Part of a small language model's weights.
Architecture: rotary positions, no biases in attention or MLP, capped logits.
MLP neurons of a small language model. Each row is named by its layer, matrix (gate and up: input weights; down: output weights) and neuron, and shows model dimensions 208-463. Each number is 500 + 25 x the weight over its row's rms, rounded and kept within 0 to 999. Numbers have three digits each. A neuron's up and down rows have the sign that makes its largest values positive.
After each neuron's rows, "fires after" lists the tokens most often just before its 100 highest values on Wikipedia text that the model never trained on.

L2.gate1471:535507472497516508522511553516489519528519523531534505500505473495480504460479522523480523509464492504485531461470511492503495475516514463491506467494476501498469493537531528484528509505493493525536490507480499485495464466493499522518562485471484487510502511501502469492537510442486499528540508479521485511534528476497505504497491492506472501455521501498459463525456522515509425509458459512488471480516517485490538462524471516517502475511502451496564530499507515525543524503509489470491500503516518541508454529545479479498492477462511519486528489539501457505494512518517520476498510489506504506430522488520454492560521480551486516476492547503514505466474497513521521484489444464504523499510509530523486487513490504477520488473462470514478538487493437503501484523471526
L2.up1471:486492529517525504521487515460491485494477542462534497463519474511545474464500516487494483477513473521490486551535452508482496502482461523455453517523477477538539471456474513527459549531504500496481504468524469512491512461517506507506463513491478449504496520485491503486456514496530525460492561497502528466494453488510454500519508518503482458514480506522503461479520498469488603483487531514516536531486497513495492521485510465472463512505474532486479500447538502543402513503522519504481523504501492509502478480454530497495473541464493506520488461508536493530508499521485494492522459509490499494568487542474516515514496516465502491493556420522505498572526483463527489499522518572465489490497450440495494527468532505484505514510510510529514473497510513517534499504505500
L2.down1471:514507487492501517530528526532506508508516521540512492542523511486499520453476501510481496490506461486481522489471500482495506487509493482504526472519494515500503516498522536493503477467505533535514474511455523468522498483483511482498523492495506493496510486505524469471502475520502500514515485516513487534525535483511499517502482474516472509471525500502461507536461476521505468481477460468454495465519468490467555445513458509510504465504485489513565551508486530500550539503506469463505486515548531505497470505559483507519494503478485492485494490530506475480494542499488473460497534473472508515449515469558468515535515474511496555510477547502494506485462502517512506492480475456509529496511517548487538470516488507474491496476479513513514538499502484487508503493535501
fires after: ".", "\n", ")."

L2.gate556:485438488476465505476503542539481498497475522476485518514518513541454451503517527489508475519462505549487486494487450473520459526499529508522499522456482527494513534506535475476462461458473528525554428490548484503481516510565554506504497509491546493507512534476553466503498512473520496479492511511461524507530502464496548511495510507531474492485504468512505558512481539498469512515494472496507471522513502441526457487492479516507514490513478456500533468508506501457432460515513494496539510492496479544480544493514458490512530465478507462484514451507459471494532518494503435477448472536481565475457487518488506482551532506490476446550499523544469495512509505510540484451445468506480471492507440535507508504486480465528515545497472498505517520517504453516512474517511494
L2.up556:481449488492466501486498545502452508494433518486506524508526524536495470493479519484519496548513535562466443513475446498508473531492512491539508524468474564496504483528567476481460448440498534519565415515533475518504502493558557532475492504492520495501491518482532474512489483468529498482482524523457536483528509470504519530503488509530491498474507440485562549489479533511471516507504473498533454511489511449541470513480490543505491486488463463500512478494499503471495474501524508485516515512527493544498537491521463482488541471500474465463503477528464486471508508485509484482474471523488520500462505509479509502531543512525472450524507530536496473496497509484525502468431482496487457466505486497536498502502512467504509525510472485520487495504497480530546488477496487
L2.down556:516498479503489498511533442512512507487536534511522546522513523497526504474501485496458523474518517462465523526478473489470552475478519484533545474494498471487496498493494513537529521507559499486501516500523476504509483476467464526471500496515526529432477489480501504511459524482489484494544464509503488479481483520488516503488491475478505475479478533490509452517519505495528500504505492536476474486432484501511507495502533518496531515482503512497466505487536509531508524464497521516506481511510534460512470505499480517497466567529510503522503555498515522464470564499500586552505507471529519522497545497463516508481497491524498534472509472513504528439489524557517466512531483504509480528467530485492503493484518536472492482486537514457514489489515507474482494515513542
fires after: ",", " to", " and", " will", " not"

L2.gate878:543500507485513481472456509512509428499483479491461495510501530484535485503492473482485482537529530561546456503455516511509515504455523493475494478521454465507477518528476474520517484553497489499534530528508480492495515501493483517482516527458500497500452496493510505545471496490490570512527472481497504489516511488510488490470497504560508478502491475527496531479508487485487509455485520438505493540520501473500480508507514453518421461534494508496519464503478475527517544510503456487479510528494509489529500479492527515534509458458497504504500518493515476516449524536479518503535513556525487491499468518487519491496480530487491504521506468494505512449459482478479471515522510513504459521491520460479506535454473451461529485484474509513518495502472523504493492534522521
L2.up878:552459496517521487496492495468518492520481502474496483514496514502521456515490518482457514518530513506524518470457502508470494460506503453509499560487442497475479495504501474500530486538497519499520512490477482476528493528488520488483505532491488522526499490475511547492490475482483577487473497491500480508495484496523505494481471467529550457552495502516484558470471477522529518459492517471500470524510479501492484508514450430516510489533479546472499454469477476524511554516511479446498526495510459470486503482495531497487478503459479501502479514460517465535478537542453560501558480508530469511506468518491566517515500519479504489549523494474483532511462481505505485506523501536472488518511495441459540520498527478490481477482515510465486508474502497519474470494524503
L2.down878:444517513502482534495531525550469539491512533519525502494497467496478532508478500516527500454501486436464534523540490490504492518488482521528534473503581508528537522507502587484491545492532501515491481482514523528470496491487504505509493461502508478418525529478481478491513516530519436522506514514510526480489498501486493519527493484473461530460477513520476466522491529529508498549501454561497521460497522515496515471508530537488499506469483494495519537547517504496475471506509497525512475507506526523495496534491466495507504521519525490470518498543473567431561488488500444496482506502464522495516541451500447478489495488489515517457481467507507497510515505501498514476486496514511520500526492547505489483513499517532482498508488489505519522525518487491542502512488509
fires after: "\n", ".", "-"

L2.gate1368:558470504548490537473463487518493517485493497534501563495501530484499508514499477499508500508477517494511474491481514481522508492492532497490458490512488517493486442465522496499527537514509461527556515488475491476533521511480483509509502539508514479511498519495476490471470500523454524479492512466492454486518502447455517520518422485496541547521547510516494460456514474541477516524476493473510487520551476485453526530493493516491484502468499447459468506501467505461494523495497484511523512522492486500480493499497466522465482466454485455516496459531497529487499531528531514516491491496466496520512539502489494490484531556529499470477492510496509441480531473482525498510464450526518474476498536466537482489562505485480480535531481524548522501466488486498442470506511460
L2.up1368:500537513533466468452479469524486536487472541505507503517474517516548500503514501490493511496494519516530467535523488531483471522503527476478485521528447482478480491511484474498509471460509516536489480520490511520514497517502497539520479468465532469498508495523462493486468511520487521476500558526472482507528482489506495529539498478465517500530483475521508468533511528524496489530521510538510480527490530522527471510466484501496453494505489472483442501480465508505476539539566488505485497493533502486487515498492512512491489531449451501518498477495489519519483498534492506488485466471508448506506464528523484539533496549479520503533499504494490480543521508571524486487476495552514478512471468488524512507494520487446464502500465486488447518468508475473444484510464484
L2.down1368:499475501482488511512514522492503502505547503471502508536482481504488498455463523506470492478513460485494451476479516471518498471470487497516538508503560532523478485462510543497514510502491449506468531463496512494558504492498488495513525505531508489471475520482502531514508493505507461497506460474463469489522486492534517485481429521520491515499535487498490493497474485533476482513537531485511526472542465470491530554556496472465503504498521523472529505512491497512482479509473516473541497518465491549479501555524497449466489468535514495502543497541513536496475477523520535525526543473472507499472520510496501515481511510501471509482525520515504498470524499478463488497478506491533508535487538520506495515488498481505505523522507503517520549500514465513517479474538501
fires after: "\n", " \"", " (", ".", ",", " and"

L2.gate1614:493491535496508512477524502533528516534517501518549477540527507482461485507503505501512477480489483528504516530489486492498502518530485541452499487495522491537522516503471487538532512519525488510490515493439541507534535563502480500544534514521471513503537469543494508524509527476521544523496525512503445497500507496516504518444506535505468520482519474490469493506473479525567543542508450560510477511509478543488523484481518530484470495525501486481525466511480483445479465504497449514468483534501488495477505468490514454497514514486523454551501503507459504450520495474495516506476474500494479503500527543471498489482462525506519488513445522510501487495484512493491518533491463522462478470470503519489481536503500501491486487523497489519527477493481465487486477537523493
L2.up1614:499534480505451481543495479509470473529491502510499490492505541519509500484515511529498507504443518512526530510503495512541501495493533501493517486511508516513513487477509482499465480530474508496482497509471482478504517531486516462502506505510494520498490481479481499490526528478528493502515513502501522487512487495512558476475498514489480504461467474536542482485467489445489532482484494528517515546519541527494522527512515517497488502434482532509520463517491517502506493512509489476476488524534488484507496509477495439501513532493536512532497526535475506510548463514489526484523533530498480478519507513464539513495537491512481496498462485482543504465495474514474489557528523490484527528539482505543504486517453477548482517543495507544490526527473510496494476555512453
L2.down1614:511478511507508486473518503509508526513524516502539493493441473504477523556477509502474490526519486510517502503531441486469469492534499495499523545485517442480509511493481525500572558501471495486514485518549525487498478479513512477503505504506495506474503513519517494449490503492487510463493492503458519493493496500526503500504477488494488527554570513483480479478508512574498509509518494502538538443510467456569501499471524491468476508479452516528499509482509488509493525496511570485490514492474498448493488472503535500539483493509477445497520479520500504475476489489499526497463460447479509559466504489472463483515489465497504515521490497527462481527519447513514534487500507508485505511448502514489513471512512512519469467514529439482460462488521485502511543509500524
fires after: "-", "|", "\n", " (", " Time"

L2.gate882:527491453494517514490504490504481510459494513538477455516549448477487464544486553493549489490488485502489512473527488499518467511515516515523518537463501489478561516481507510482533496487549448504484483485495523541506516469488518490498506495526459500488508495477501460519481528507534486506529485523491504466509508543509482466478509523474467509476452476483548468469500512534511497501521546543492467500490513471502526434497526493517481520494541510508508500450484505521483445538479513516500493475489481483491500456460462572508463500501519480476480484522545491543442493497478466495542492523486501494472491514482469500471489487506457474490524480519494499469492501522489505468514491552469452498442541529520517474520536458500518485492492472505504512495461503540519499521514492
L2.up882:577516506483515491462522489497425566484471543494475511489523501471494492516497503509476509493470459507493511520451509500462473518506512497468500538512508524517519476498501505484505527478574484506458451474493519541488493506490481516460542510521469513491497477529473487511479561480546490469490461559506476522496550511514493470522458551466501538519510490494505506505519549495526480524487486518508506467536489487494513495492452489504483487482511523502516512488484537519512464492457482495498531482499536492487497455468505579455507473523483490539504528525519501489512498512500482512519494492508482526474483507538513504435520521532504513485519491475516536500513501538483496477533490503486488523474514511491505473537487474527534447460487549490533532507463510478519527493501479
L2.down882:514471495473505490500521515490545471557557505438509526505479534520458521466514478518485533500519551498523506534479494507463495481487478463479435495495514500485459459502478474477509477503488520524483527475479544499491505485500491538517504575472539481494508479476513542460507494488482488490505517483436526496484525491460540537546506462505536494462510490527467510513478476454500513484492483487485501523470511530477485545494486520425514491512469497492506477521523525479523567467538496473503484497477514551502520510498520467476503526511501552527446484533458519457527469469515488506510529482511470500534508501548497520484489519528492522499497521491504434533526498496515512495519499500533503438546493492497535524467485514508483491516518503518524482523505471476502488518454500
fires after: "–", "-", "\n", "^{("

L2.gate66:508501468492506537516547506468507484492474488504496498480488505514541510514476493502521516464507485494487504516526477521524453527491466507493516471565498432495505496517500497518521536477495527504466521497501543454483509487489504444495472497439466503565496534517524453489501478492519490497527538487493467503479514508474500497512477535482473485484469505487498504514491540540476494506522508495528511497507500501482486495516494464479463518462475520493549478471468512517537520504482479492505455500512459501479530484498541527482477527513508522506470498529531530517549470476506466494517488488510497553498479491515469457474472545475508447482495500486487478469509534512500517509526521535511494482517523508493491515491506488493528525465507465556478495499471502481465541468564484
L2.up66:489492482536517507494518455524507491521459518513512499446509504511520531477456460502473456495448518511506522526492519496477485537439515511483554538564484514500513485538507467476525503484479517486498500486515510487451456523512497462545491510480500479481482493499496498538544506461506520491474520496491514537503524514506502539467508480494525521495520484510502505496557530496508465464505477485556482498516478496518473511540496475471487513461523455523543453497462490506542517466512508503540437478497488527517475503496517523469557507494513545452451500503511521532487485532488519498518507480488513524484503460539527436488516477490540489527494531489465530482493505497514472502500504482463503456494522478500490495519477498500533517489520514439523500469469506472476485520524477
L2.down66:468549527487503500495447531501500519491541514542470490537478485460513477477488527521529523529512486492534504476488473480594483505496460526505478493456489481481513497507522476548460489529498464535514542508500473455491493505508483515515511452494467506515528526487530490446517484498516485512509519479471454480503465493527515489456485482490504492516479506454524512486485488465507516538478486534524495536487545476502516463509513469490488532520517490437518515490512522480420477556493459486464480508529513489530499493512496496519499495532474488503508487536516493470491509456484507509493474538520492464462530528476475514500487537532509524496492464499470516496473519497482506484426507514530467535485487511516493557509506495502487535485504493540499504532489485503512500502499533
fires after: "\n"

L2.gate927:521458470491437506521487474520481483487485525497525520516489494483538511513506527522521527498457453464519506462463480524527528480493551506516531516518523475504497470483481522496495488512521520502515480505501518510496541514517509488544513499538512521502521539505535515500528541486493505491491520500445492451468516510468495534523474491473531553471504483478511506460438496468471523503495513529529493533521560474500442458486507511492499481460499487494491489487499553526498520476414511503459505454530468500495490507454464478509530497511519495497516485500516515513486484513537483476533489514472513533456489492470485468529506515525555461426529480541526483485477472515492489509518450524455480505496505533482502505493527494485514461500480511514469496451524496508474501523509457
L2.up927:519454491489411501554438471508483507513479503518495527507506501471525533522503488518565534492484467489496519480486460511500543487501554492543498516532502494495498464486505514498506507483516518509538520511532518514505518505510513488513502484534521487501531546520537516499517529476511508483477535512483522475493524516492520529491480490466550538476537486490535490457451501476503497499492498537522507521476534494508464472495531526484521491439522510494505496464487537504519526494416521500468515486528500513519462528484470493522511524516457496488551482507520503486463512508512489480509460537478519497509473493493509510523488525498569467443519485518513463478492507525510455523529469530462484526516532533487523511499531482518512468503464510504481487454510474512492507507507488
L2.down927:496530533524548502483498535511531504535531449507484471509501499497482523487479455517490520479545489510464486535496481468484480543490478522495481493483512508477471519494522485496504495495501500521487514482455494471509475540485518537439503475469543479516478456507452458472490472512507507549504519456545487538524501497497544462472507477507481508537497494490482496527566489525526488518513513463484509466502479503480549477462476486504490525524482520525480506494522476501510493528591524528523474559450545521491501472518521474527505488498467548526517510506488511500467495499461526529498493508540496495507517494528486514490515493498426525564509533470510529505541527483515515506490510471536505480504528474496499468536488464505448507492521513491519513508478510474505512471481472
fires after: "-", "–", " (", "/"